config = dict(
    tie_word_embeddings=False,
    init_std_up=0.0391,
    lr_mult_o=2.0,
    beta1=0.95,
    warmup_steps=200,
    batch_tokens=[131072, 262144],
    doc_mask=True,
)
MLP neurons of a small language model. Each row is named by its layer, matrix (up: input weights) and neuron, and shows model dimensions 560-655. Each number is 128 + 24 x the weight over its row's rms, rounded and kept within 0 to 255.
After each neuron's rows, "fires on" lists the tokens most often at its 100 highest values on Wikipedia text that the model never trained on.

L3.up2071 [121 149 117 118 145 137 114 113 161 131 148 117 135  91 116 113 126 161 145 108  60 132 111 149 119  71 115 151 129 139 138 134 152 151 118 111 141 161 106 116 102 153 145 131 149 120 125 132 104 123 135  99 110 109 108  99 151  98 153 122 117 133 174 134 125 130 108 121 113 104 221 150 140 105 152 134 167 157 141 115 152  95 125 112 115 166 111 149 137  97 122  90 112 112 146 130]
fires on: "p", "k", "le", "s", "ś", "r"

L3.up2851 [128 138 103 165 143 120 118 137  92 131 139 121 147 109 112 136 148 140 115 126 124 179 136 116  79 138 128 107  63 105 135 122 143 122 156 112 132 149 134  98  90 161  82  87 140 196 147  80 130 133  93 159 138 129 154 162 159 130 119 111 161  95 127 161 172 111 136 140 164 101 115 115 163 144 111 135 142 158 155 125 128 150 126  95 152 156 127 130 134 121 164  74 168 121 184 129]
fires on: "-", "/", " -", " &", ":"

L3.up1545 [120 152  87 107 104 122 119 107 153 130 143 129 146 119 114 122 122 123 142 147 111 139 145 138 128 127 166 118 141 145 152 131 129 105  89 123 157 123 144 126  81 144 165 129 127  76 136 114 105 180 149 148  51 131 167 134 124 127 107 140 106 129 129  95 107 133 124 145 169 144  72 131 156 136 173 109 120 108 144  88 118 149 137 100 130  81 145 131 108  82 148 143 155 135 114 128]
fires on: ".", ".\n\n", " for", " in", " over", "6"

L3.up2968 [121 154 142 134 151  71 108 105 123 105 100  72 124 112 132 106 160 186 120 135 133 141  88 157  82 160 105 127 114 118 131 109 165 125 113 142 130 164 126 103 120  99 161 132 173 143 144 120 122 133 121 141  51 133 146 122 167 121 140 168 136 111 108 115 122 143 113 164 111 127  99 117 127 115 166 170 134 161 136  74 124  96 152 172 160 131  83 119 128  91 148 161 171 131 167 108]
fires on: " of", "h", "z", "as", "is", "ie"

L3.up164 [134 175  99 116 135 157 118  59 162 130 165 129 158 142  99 134 139 138 116 130 118  87 114 122 132 167 141 133 144 113 117 122 121 109 132 125 134 104 110 164 101 126 132 112 154 133 135  98 147 119 105  92 111 162 116 152 159 130 119 146 142 103 170 135 106 147 118 132 143 174 104 119 133 118 135 114 139  97 140 100 119 103  85 120  95  82 120 100  85 110 142 153 139 123 119 139]
fires on: " and", ")", " (", ",", "),", "and"

L3.up1604 [126 134 112 123 133 159 123 160 147 114 111 131 116 131  88 125 125 132 122 155 106  87 127 179 153 124 128 121  88 120 132 124 126  86 121 134 131 117 130 156  97 157  80 140 109 119 152 138 115 148 153 122 145  91  84 152 145  99 149  89 142 121 155 112 144 132 151 127 132 135 130 145  78 149 139 157 113 142  97 156  91 122 139 139 144 180 130 139 132 136 126 128 128 118 138 110]
fires on: " as", " the", " first", " president", "th"

L3.up932 [108 125 150  79  88 163 136 137 119 114 117  70 164 101 114 109 104 132 110 100 128 141 144  76 130 138 142 119  76 152 123  99 152 122  97 141  96 162 123 162 146 116 182 101 147 119 148 141  84  97 149 150 132 118 100 122 117  97  99 125 148 117 125 118 125 135 114 173  85 169 151 142 133 116 128 137 110 119 117 112 127 153 152 140 137 158 178 133 108 107  82 139 130 141 113 154]
fires on: "0", " November", " December", " September", "id"

L3.up1856 [126 106 113 150 165 125 125 108 145  96  82 157 164 120 125 174  86 140 206 108 102 120 114 137 127  99  95 149 144 125 111 115 130 122 130 128 139 124 110 149 114 123 170 132 103 104  95 141 135 136 130 143 106 157 130  92 100  95 156 143 134  99 130 134 124 152 161 110 185 139 124 161 159  66 118 171 140 131 168  94 139 136 130 129 150 107 156 108  90 157 108 157 171 131 133 189]
fires on: " of", " (", "h", ":", "–"

L3.up450 [109 133 134 159 152 135 120 146 122 114 123 145 114 102 158 118 143  87 137 142 128 152 151 113 123 133  93 153 122 142 131 106 111 120 111 136 154 132 129 131 146  99 124 150  73 152 109 102 125 131 109 158 121 106 157 153  67 101 153 101 151  60 145 115 124  93 126 146 126 102 119  96 137 108 125  69 117 113 133 146 136 134 113 165 113 141 145  96 149 130 121 151 119 112 135 166]
fires on: " Year", ".S", "s", "D", " $"

L3.up1176 [122  99 154 178 122 155 133  98 147 150 119 107 169 145  78 142 159 165 104 125 138  92 102 169 107 137 111 141 113 158 156 176 117 151 168 131 137 131 126 122 129 128 153 153 107 126 130 141 105 116 127 138 126 149  96 168 126  98 171 122 129 137 134 108 121 154 132 124 149 120 101 112 149 124  86 156 124  77 176 126 130 142 148 128 138 112 131  90 119 134 123 157 149 133 130 105]
fires on: ":", ".", " -", "se", " —", "/"

L3.up1089 [125 150 148 131 136 131 148 118 114 122 115 128 103  75 119 108 114 126 123 141 111 100 128 117 101 116 110 144 100 128 121 104 139 127 103 117  93 106 107 154 139 152 110 138 123  47 112 130 151 145 111 141 146  88 135 145 189 143 128 137 129  96 138 124 156 139 159 142 118 128 138 150 142 131 135 145 123 153 117 130 131 143 175 177 118 131 116 132 114 124 171 153 135 132 158 142]
fires on: "th", "al", " first", " sixth", " next"